config.toml
num_hidden_layers = 14
hidden_size = 768
num_attention_heads = 12
num_key_value_heads = 12
head_dim = 64
intermediate_size = 2048
vocab_size = 14164
hidden_act = "swiglu"
norm = "rmsnorm"
norm_place = "pre"
norm_eps = 1e-05
positions = "rope"
rope_theta = 10000.0
rope_fraction = 1.0
qk_norm = false
attn_scale = 0.125
bias = "none"
tie_word_embeddings = false
parallel_block = false
init = "uniform"
init_std_qkv = 0.0132
init_std_o = 0.00249
init_std_up = 0.0132
init_std_down = 0.00153
init_out_by_depth = true
optimizer = "adam_variant"
learning_rate = 0.000542
beta1 = 0.95
beta2 = 0.98
weight_decay = 0.0
lr_head = 0.00445
max_grad_norm = 1.0
warmup_steps = 217
schedule = "wsd"
decay_fraction = 1.0
decay_shape = "sqrt"
final_lr_fraction = 0.0
batch_tokens = 262144
max_seq_len = 1024
doc_mask = false
train_tokens = 1163000000
max_steps = 4437
dataset = "wikipedia_en"
MLP neurons of a small language model. Each row is named by its layer, matrix (down: output weights) and neuron, and shows model dimensions 96-223. Each number is 500 + 25 x the weight over its row's rms, rounded and kept within 0 to 999. Numbers have three digits each. A neuron's up and down rows have the sign that makes its largest values positive.
A block is one neuron, or neurons of one layer that tend to fire together. Before each block is what it responds to, as a language model described it from the Wikipedia text at the highest values.

Later word pieces or modifier/head words completing abstract descriptive noun phrases after the, a or a more, such as peace-ful, solemn-ity, fast development.
L7.down760:468535521524510502488500435492507517530515479528486544442492512527530483491507500442516515522490467541506498503515515494495482483488495491484505455529436497489485490529499484503507474497534497510510489543518502464551461505509489511545487505494509489509511466507508471525505457503452442493507471489501532521494498488481505488481543525452539528475483480504489525508481484540508486490544

Commas, semicolons and slashes separating items in lists or place hierarchies, e.g. gene ontology terms, country lists, "Rolla, North Dakota".
L3.down342:541500498513490487466505490502484499491545482514550530519459502498524462462489473516531483534479480532458531484556484439460533544533509549492456528471555516479511520523483524504518558484523466473511476481499511544474471469450531499508518493461508492503496468491501500518525435477418524474511486482507468522494485498505483475487513527550490456465555475506553468511544493451470531498495
L3.down456:518474476530457497509499503540480499469516509522455557468535488471527505483500494506478491499498507509463515458493458499482493519511508477509504504516507460508460501505479485519517480454481459563481515558489496519492472428498495480472439471467468502530517506499529563497468467493482564507510452460455507497526490470477530481499517462494486490527500514458527500526468478518515525479556
L3.down518:537513511477527502537476483487502528483491498510493513482508512483456468495494515459500508482463458474468512538509522494524504464515479483479459509500508489448525463526487526526455496493501512496502487479485497475490527474449478485524494436486518487478514488487473477498490500517479489590481460487440527536506496564459521524499499485557522469494505497513500470511531463497489491480452
L3.down567:472518468464527480466479510488480558518547489474469497493474509489469484475468500448504507506513507449502528467512498489520481517531507537496500524506510504491481500508512474520519484533437544461496515481529530554465483518470489487511548531478475453537521493516515500498475479531519486490520506475500502503534478531492474503513545487508483490510521515485512498494553495506512487516541
L3.down962:515538505516519510487509507481512467458545524496496507459448493503474493483458508479527520494510482525497477497508519518488509489499479529509544533476531493476499453504494483512504504512476497495511491496520546500480481517456539517530481492515464487515495520473504469494488465488472476477497482478479524497451475511533541505522562500501492481509497484486519512507467501493537494472505
L3.down1148:511525521484464492480508504524492489491494498502501466495478507478476472487463524496546469467483486522512507504511484496524508543507502500488483514514457483517470462526501514497503424551506460482477528556544472447506480517480524486464465524500508496523482536503524505540478513506471491499498551486463498491523490518490519461540431529469476464488514543508480485456526478483521515510529
L3.down1300:514486497515480509471467511528487508487498492536510504496500505502490494446486536478496470510489519515444523522498492431502461508509483490522508514440497479516499506536526528533494508525463459514502481482520541558540529517456478483486480499473509458484508540487504472490534488506499466497463483523488445497438458501482515514482479467485523475507520507541483515489534522469498488500508
L3.down1664:500476518494553443451491533494478496481515503466514500509518517540508551495521459501497530468488544552507507520545495500533482520497533486530464512495487467497549471493514468507474474494511474490486471514526516517529539480535506506456562528551511516503505495522506517476500505518513483482510485466497452524469509533501459495524497469505539467467498485500491477521474491539536540452503

Final piece of past participles or -ed verbs, mostly in passives after was/were/been, such as was debated, ratified, published, launched.
L3.down444:495531499505484505488503521467516545490438475522524510474513489503510491533498494527494429535527495465470538447479548539471527474548466487453515480480508506529490486531489543489517484522472526493510483533525501514497507513525501504497515497495507493483467458508469491520483482472492523525474494520510538476493511531474518509534522489479495491514499523528505510498474526558500489534509
L3.down704:502511464521526485488545485485547500500531530488480503492528510479481499456524462487476496502462519487461462492464512495498478515456502505457515507494502495509492532461511476524502496528520435518486477486483512507515547522464514497524506525487544461517475520495492486528467515470508493480493478510518468468475502502524477502472505486475516511468528503498494481498538503487478504482498
L3.down871:460500516512475502502491496496487475454515490485525513491508476510549515532494511525507518472480507482490517492529505468521463523499510491507519507529522442494518471487482532468468498509488513465487534506481475503532496462494516482461493539471502503510503512535448497499480489549488529572456514530512520541466504517515508502485525519555512479496504503470482512477527556513492491524524
L3.down1375:505490495496522491479508476546503516460517490467509512558468473497529483503530476511504528537480500490454510529506519518470493497469535493522496479540503461502477478493510503502488530508489536475525483529483474523533511485487452510523515515498480492493458503530494502523483534533502481530474458515481484510519502473525517448486543481529520542483479535493515492486526527517536511512537
L3.down1841:517456517534475494508496473523504492514554546529464513489525505488497525456526483474466488490522484499501497516480564459514517533519501492533440482541510513473466489500494505483475490498528551501478507470537482484510520472487468480467527485488505503497561520496542495536517557468537463485524539506510473520564478516499524461538554513523481490494544469490502507480543482503492502484486
L3.down1968:453514522558446486485530477497463481494517528503480517458481495523501491510483504483533444500470576484495485503462531484478481514507540479508461526456527475472549523505474489477493517526475463447543534486516501528515476517490491474486526537485492519468475507502501530486508516468475500502490478476468460494494490493513473528526515497503510467521539486478513507480520503523492477449487
L3.down1996:508476512484540465454468514507515485551505487507537517499510463496484530534504505495482469502493536524497483482532459506497485500458497492522485491476506448511518495513574457471499502529500537454482474475516515461554490523520464488528517466483541453515529495519473453497504535451514446524488502527522478505476495493511511500485520499481525493478504494486530517555524505490469436464480
L3.down1998:485543520507484483463512477528494493459518472494561481475495447448474477518522506520473498541511489484469532533516522547512499526481481480528507456475483513542531528485557518500472481516520508471507480531525460561476501470488506485476530548459503480447532553505492482516522517491481528461484514471548488530490505475488525460533520551513494468503497478546448491529491477524503556496497

Non-initial subword pieces inside rare surnames and long digit strings, mostly in lists, tables and ISBNs, e.g. Lell-ou-che, Geff-en, 617-3-2.
L7.down1335:514502493459537497534466471487509500556479528491453491522456463545491482464461470524498491501510453445493546465505503520520533502487420492515469520490483514524518524486432470489519488506481521491508465489521475474531517485517454460512482517514463458477460489482493507506497492478475483471525499482524509465498493537518503516515532477509503463491500499492515467495504491536510540497502

Apostrophe before a possessive s, mostly after institutional or place nouns, as in Prime Minister's Office, King's Counsel, city's; occasionally "of" or list separators.
L7.down1237:483515537446507526539489518513479550553461488484507507476492488494498490496496512474486488465510522560508504506467523502502543471531505504491489528495480516505497471511527480528526511473480499489492486528467511431547506506528519508458515522497522522446487520505507507517529509487504489468458490534468504504482550537439474453484500534494505440509492469486506447511460489511465478522457

Separators and term starts in semicolon/pipe lists, mainly Gene Ontology protein tables (transcription;, MAPK cascade) and other biomedical text (p38, neurotransmitters), plus stat legends (Bases on balls;).
L10.down5:486503454523496516502492487467553441528506512545503505526533486486477497520476521488494483514486490438520469490503517474450498504492508502491508498506455525508525513479467546500527480503497514537492503520517511498504509547435460507477539514488482520442460543503521484502447490538504505484473512478500501501500510477506503558499461446466487497515505501487510459523515496488486523455540
L10.down137:496462504521504549499498523505508476531533514535501503476529458530527486523513513493517506499492473483521482520536453482505509561474542441504475483501499472491522485511467517510494523459515509504519489516442501492502475479501496484516488480490532511509491518501473534500501485494460466515505509536481545507504536480495458482447517516472535515501527482514481500508506491489443477506523
L10.down643:473508494530538509556541507464603474464455536506502551493530477500484525498506505478531460524542491496496563441548510506482473511503481477458454490502512498502498522485507532477500488479503491492496504502503464539537477521491493489541479507506515550488505491477509539499480475498486484484499511495504510457510520533487557505562514526536479508553492508489488516517477506472518519503502
L10.down682:462456486561480503547498485470500491505499519505484517498505524515497544495499497494498512486522537494502458489501509484487506512490509514487472525494491438513533500496496540527461510530512488483485512502524478495489503501495530523486513551457522491458515485482493467511515455475490489479541512451492509503526509528533530518513497497474538491498495492471521498512475525483460480504493
L10.down869:464475456499529482506522527516491465506509478488505481508543465477498500502517501525511529508493506530517472457516485510486554483509504500518464532535476429457544540486517472492492510482457484520466498502496436493458456522488506546520519523460542513519509493440545491487490519505520501513511522512521496492473518496495507457519488522482487512496528464489512516497512520485473479511513
L10.down1098:496464545490456475452522508499523498488464518488492511499492535477496525512485504480515510490486508521487524500483528500545462511501504438504448527503474462497531493520467473506452482526516539536534499450516469538545547516525520515502544536492508464524501527505473519506467503511528499505479487486500501501501515484451513497508467552514499442492500457521470486530515490501540486512524
L10.down1373:509489490501456544534542489521480471480495479512496483508486502514523497490556533462556470480536534447494503483502502520480501518504520491483458503493485468476489515533532545526491507501507495520516505521495458528534526547531521475440502461516486525474478510503508486528497479510535465491458547514525511455513518520523461476476501535513507505567494519497524468496474487489465460542514
L10.down1720:525514503487504503486465471493444501486469428543506502485520509469492490513562536502547502480522477486466456483516479458507503515500523506522481454507477467502497465470461503493536502485528458506450508522482477465530569537504522482537503482499542502511516540487517536482474496462521491485477474524503514435505443541496498519469477542503501452506528512487532510481492497539521487528476

Past participles completing a passive or reduced relative clause, usually after was/were, like built, established, published, directed, followed by in/by.
L10.down162:501493487470503494512474485461477510494505507466504511513513513515513483539443488504498528483538489516486514492502480481481550552486482481489517491482506378493468487476530493486512526486502464499514520502541512515488504494496528492563470511505482507461529529541512533507497465471488473527506463499468488494470454467471501486526511515497477483527508457489497493499510486508495489513515
L10.down411:514519481509544526540504528497517508502494530509516533509493524522511505435539502503473484494499504487527490541512538470504479513476509486515521500504503522515517527455463459445490511495495525534527517497500486519501538529501468515499522479506493514519457503472477519486494548508541453479509486497487452497563511513530477541505504441483499535484541529488465519484496479489478540518546
L10.down810:514432475472535543487513506486574519537489473489536491500493503494479500516559523491503521536483492481485504494475514465510524503515500535509516498502507415528521526452468511507459524522468484485531509541522477554520542487534485515519485482475502503527526484483506555485506485542523460460472495528545489496491518493497499480497562468488488512503519507504529495492505443504517470541495
L10.down861:494511476523511511513505468540535484483452493501554516508477498483546499464507553495468517506481509453502499522499453525518515513497450491503491490458550469476504504486441493518530513496541492471548538489465490490523527513459498510527488480478501503501522529506536505511462516498530517531485488496519500523485478541524506506507483470472525510473501520516526517514485530473516483517528
L10.down963:440527506556504531519475512513482495520484489470533511458516506492490506522470476526512517520491487479491512528472516462490515525490530479509488542498490529496499497522517521521511518511529547502502452526518498521475470467525476496541530520448512489517488514479458517520509537510518517511493526532474470483522497484474525468506475512506502531473474532515514508528535524478489487509464
L10.down1243:506445483498501502524526540492542477491499526456537515505494471478481500500534507492504510495472517496474544524507500545490489468504480500461501518505478440535557461472524496563480553515455477519502476533523532538537534489481497507520563481505463522511458481521489489498495478555464508469493503484496459474476519497492495516501516513487539471480494510494526474551511485500498517497491
L10.down1319:476504535486523514500505532515454517474516511474482544488512477490494540497532526523499496487490493505500533488495528513507502523534488483493473506481477484536481498502511507470513500524464501478547501469508488503463488502493507486509498519495478458504522491500521530512523512529448505460466471510481500525531497543519453524505512504467507520487523499479491516510522495538548472473480
L10.down1588:514479503475518501535523526499501487513515473483516486485450485543495500508482500523510490531496501523511515500527522518521477520451510504502533477477513477472500477485497492471511501482474494482499477513546531488501508476464506509523465477492490472482461530494550467541505481503476492503524496486519510485543487471511469471479496470480469503450473461469515502517519469523475478494547

Final pieces that finish a split adjective or participle (cur-ious, excell-ent, disapp-ointed, refresh-ing), plus "to" after "led" and connective "and".
L3.down47:509506516511527541510413517489512487482494491502509501491544466485496511511522482506486480519496462494498537509470478490481500517547502506504487479547461458486509477538465528540544483514492508495508445480473506448461476494560509480506476531462510519502489502493482479501504478479543514537488541496527512495506504490528496536466495507478481489532511470488460474450519512492517468489497
L3.down56:498532521496503529494541488507535515498497494512512525534526502525429510509517506526485491533421493477458510503494525474482515477480496496505488490480503520540479494487457500510454485452506481540483480515506531518481457515485516474519485475463585510477488480511524425531510505509449504493479496510454465465496491471502575509526472471447522461505533516539512520520477450483515461481488
L3.down290:528473525485476506463505521474453467491545525494455511493468476548525485457543476487492517542499462530514463483443540462502461506518506498521503485532484447469536512495503504486505498535498487513509540490515522506523519503536527497485520507534505482486480480502515517514478533491500495497484450478463482493503500481462478492503482512532480523508510500535507568451495523477527507488493
L3.down978:443511503474533509439500481533493482529490466534512501494464500511468508500542475496494498543536533512473548527470490494492496526517476516497490480531507486472538515463500488549491491499526501514521504471484505547549505533487495514502515501467504502528516505505474502524486482509463519478512493509501468538552462483500488487519494501504506529480487488480507497501479502521522468456520
L3.down1228:567516526468525477491509461518530532501505489497502497494510486535520489507535499519494494503510502506534494489500464481534474497492450470489530521482510495508510507457521498481479476496487546507505568482501477505506486451456492495501505504488475534543513479485522523507481488525474487468504517547514468478493512482486495495472494473541498455533528502480499560508548490501489418523462
L3.down1327:519498504494494507471478455490522525500481498540499540444464491466505453468496473467535521508489443504514488450510538488487544486569467501479469477498535504468479505517492521502462496502488501505492475482486468521570452494507450498520484523464560507505457490535479462542523484489482492464496503512474497471503495519499579503515494538509498480501527473504456483494531506572503520485533
L3.down1538:499510511486468458492475523481530513504447545530534471507498524494453553504485513517531493488469510481508508511498494458477479493484472493545454533508533524477476528458527529471513484481516485518501536512484460437526514500508514477468537493504506518537511488461522540518541506527511513507512519479455498501530537487503504531508505498502462533528483475525472497477539485518502503473531
L3.down1669:510485488493479487495494498525483508512482461492493486521509504539494511544484516539500468509495426498498535526516523509494518466505505460504472510479505489483517473485496480514492423465503510525509472490495515503490499479522522481504496434489483546485448506449501503529538525497509495520504488469507513488555488488519468503481513509476482497487486512498520518464491489496563508540502

Final word-piece completing a multi-token surname after a first name in lists, credits and prose, e.g. Tild-en, Burckhard-t, Steng-el.
L3.down680:458442495441459492485494514489536468480488522508495483485496510479492503532447504507481444516485517525505488515476490465464480487523530492535478509511496380482498464512486485510465481482545511509481513517509476443526484523518464506488476482483475481519479491522518523541522499540499498480499514506520504467499474482505506487495557489513495466491472510522535490503527478498516479479509
L3.down1178:510505496446474499496491449493525525488500556542526491490535476496481486462477507543454535507519492466518481505497484507512503489508481518532507459502485498488491477464486507527484504496513516510483477488533547454496508492496472455503472440477549515558528515472512538510516511519532517513500526496497499504524467475491539512497535509512509516511494501531478472483535493505536524498530
L3.down1255:506481492426516475461507476515535500471469517524476463531525523469504453510508542485469478495478480518515499488477475487470539545525504498521500515497509457489489530516511531501447509497488538502488552454490560456556479528476474495502532508504465473507504472502466537447513524517547500517489547500514489518544502540545492480549494468558519481481488532527486494471502478500472496527514
L3.down1336:469473461482477495502475485548532516515458498534497469491502509466506505500433483520502528489519510472487467487494463504490475506461509485509510524484539477484531533552516458509509500535514489508523502555487498560496501522511490428515465521527490460490545492487506485473470473496516505487523541488508514476507505513463495470464510491467482484498515517511514556492461465479523526472524
L3.down1638:512434468499496469472504503487519554472515519519533504493481513478516513535485508530496504541527468489516504524473505503505501459492524495481509552529532433484507467481454517503480510516506492505504494501489453478511515504484484503514507497494461477512530481489567522535523488556517501456553452487514489490511502477498478465500584508489478457499478494509544511543534511501500487513510
L3.down1644:486466481555485506520515498515513511518528512517505525476499476458441504477501506517502512494516470502517510516546494464450474471512548511460472517485451413485528484529514518517488485472504485453485441504499428467500504536464472498493480495503526421507533499483551533497531501492471503525503520489469528503501488506488464453483535493504480454523463505512487484472482505516503510483551
L3.down1776:543498496480499516503496477492529463546454508489485520517524501441505504474469518513465521484519478500511491472489491541508513456504477496517477513553524431448491523473470512517491485492470527475503452472522466516482513463485485520504498525521483488543518511498528500498559487469505497452487484470506495493463547520527517482498531524481499511489456501490483516466534513483492502466509
L3.down2016:515501503522476481479548514477469490501497505518490474498521509494521483502467494530470458482473494519503476541519501486531497478505494496506497503461512471447481535457511511487503501495543513526500524492492515519520503496548545524517476486492506515467464466444535459487502505542493523471526511478525525519499516502428487512513503549478500474498517527473533509547484482509542500457474

Apostrophe in possessive 's after nouns, especially women's, men's, children's, bachelor's or master's, plus occasional contractions and function words like is, in.
L3.down155:490476481542492521529507491493495513538493531514540487481496488499521503474545499448534544482482535522542457482530502434479515480485523497506524506456489489534525514532511475475494509508500478447465529523529509540438533489466499481508534500482473523490527527498527456515501491471469476521464498550436513481510488481478510468507487484485500525501534537469481492506489525488523508493488
L3.down690:528478492562516551476479469522492483552504484510467439479529515486505526452501513490508502512512494508505467522493476521482555513506516524504504470464490488485499476513551510508504490488479493507497477520496454511484490500526552481488498494512442498517511505464451527484513523499500542476505513531478476515479481550475503481484508533481460546497473561535520497552498516510516525527522
L3.down814:454531530528540496492444486489481502504484513531478530532496472486523521477473509542503507499470508451477485530514502481471485534478503463500520514459488472508516520522516475515507492537501432474479554540507467501496520489524512472510502509522504509512544494489500497447541481531525503524510483522503502551499475540528485540476510470465497478506468500502502473496544492484508501497554
L3.down1289:456514485518497541519483503517476531503497510511541509503517494508460485506505549514474488517530508515511503490522552546496536532496524550482488481515525509518493537487496516470464519494500479498505526508499488470505484534498515491535478488533503504520484514523519486500521522497493516523480564491541515509547511512490520465466479481519453499507516510489531482471509449529477496517483
L3.down1501:515549501485482487477510499459541501478491498530506507477516463504477509455468508466541497501524454480492517516492520435491537480545493509504456541459508490510543478479532532479512478509544539540519512508517472513502541512502476485514508535483519527507445507519486484481522486490511491460502480454532508504498478497528527468533491455452537443545511467525506523512488494471486526474509
L3.down1697:510534487477493529486436544489471495480496511528526473517476517509458518488524509517477464457522489477452502474510492495475494479495503471472517484471527481541493520467520467483535473522519482481491478480501468523492453534535513495527488495464481511507471467525496534545495486473459488519534478503482492545481521525502503488517429492449513473511488534536446501505513553490503497509513
L3.down1771:478474481490486506473443454525491500476508528516529509498438496504466497525481504475481564459532516480494508481519515468489462478523505495476512516521466476497490530482516501440532515498538472478529441508511484501464473499512472457506487497511502474508486554448503504513485493520561492497513485491486471535547500546509463524509525500504502503503499525507495524460520502466521516494498
L3.down1813:478518518487531470478490464428533508449526505467532490509525459511505461522489498495530515486503506504518504501491513511488509506547511455508532517549516459485472479524485481499541496515516506523528493515509486500534481518488524524538457483523529485481513494459470486478479463479512480503505491510503475508520472509488500482521528511480490511474490502475496526478473457540530501478506

Participles or adjectives right after was/is/been/were, usually followed by to/by/in, such as designed, invented, known; also stray digits in numbers and dates.
L7.down508:544499484479449514490513439543511516474557459539523488545483505483538448452480486484504477518520538519507511475483564511494530522443476547520495461514520522535539479513527482496497472475491508500468454509515535511525498483512455483524478501520534471519517490526528506494501484492514505504491518467462517504503468520504493493467525458511492502518489485520518464497507535501508484524489

Apostrophes, straight or curly, right after a noun or name and before s, as in Zach's, organization's, it's; rarely other tokens.
L10.down75:503547512535531495486521526532479501500462483438489491513541507515482537486524480540539471486455531533497546527536495468473458486479524472521521525519532506472522545471496471497502489464484552490511507438501496422499506528480491486472538517491479519525462466499524533531505538516501479498507508480532521544502503525539475468512497516505524493517484479509503509461521503506459481504512
L10.down146:522553497465529459505501489477492488482522481488512514515547527509479525527464471472526500514549502500503448493549492487429499503493496471528546491482494481501465537511504534496447522500491499510490486465531486540488507485459486502463529464487503504526498527495518503521530496469481508499477468530457443504524491511521543489513542465516503514522487496499517533490476490493484500488552
L10.down354:540508495555533505542529523518471500507522510488535503495502505515516486479516506484488498484481508539539464493543499506511516553520499485515522491509476484506515504484497509500528505505477451509482494510497492483548502478527517522495531497517509538504504481462487539491562500519482454452515506522465473504488487504488486535483544536561501531501523487487515489502491534441518487467532
L10.down441:494525500502507515518529508495488527485501532513525509473567499435488528501518511488540492449499489462494510476494487510534527515473487508493516498529479475478509515471502515495483516522468488500489477510519498485469513516476479495472497540485566481501526464517541506508498513478500469542455500483473516498503495508517427538503519478527462476497470518504500469509479458510477469530484
L10.down688:503414509494488499520490475522516506514547495533451490452519530473486479490523487466480515467545507515466502492491472538512470508516515524506543524491537374475494455507499533540480536513484467459524484503512476559513516478538464506475503467498487500530506531514514476495516516538549476481517469489447504480518537476513501513513482476523483505439486497547472483471507517520506571503495
L10.down1053:477483514515473521526506454484511471472521491498522511505549514474524518498529507472471549469517503493475479534539503516499509502499485488514498515476495455514494502497512555519501505511441505513500519490517492501501518472570467513517468503472532519491531523492530460514498490432533502522511452514499502510484500498511508469515495515482524471504540527506456499461525515552470534445514
L10.down1381:495486488518447497486492459527507468525502518520521533469534561486462498469515538432500486473467463520503514503490470497479480523513493547510456548522538467498499494467500508525490479520523505499492482464462534501485533467481477509443547481491509509530467516514570525475501499497491509485536524463504458498490494507489514473515451454495526539512526511481438534478496485493487499554516
L10.down1501:496499491513493495501503506484549498501557491548490505509500493468527533439488527504534490486521489451540508484526481551554512493521491504504522499507554474498511507566510472517435530503461499520507497502492479499489504524483479533519461511508529534551494477500462530487476501522503471481518480521489489523541515503518492516544498448500532467508513500496479472466521506476516512517480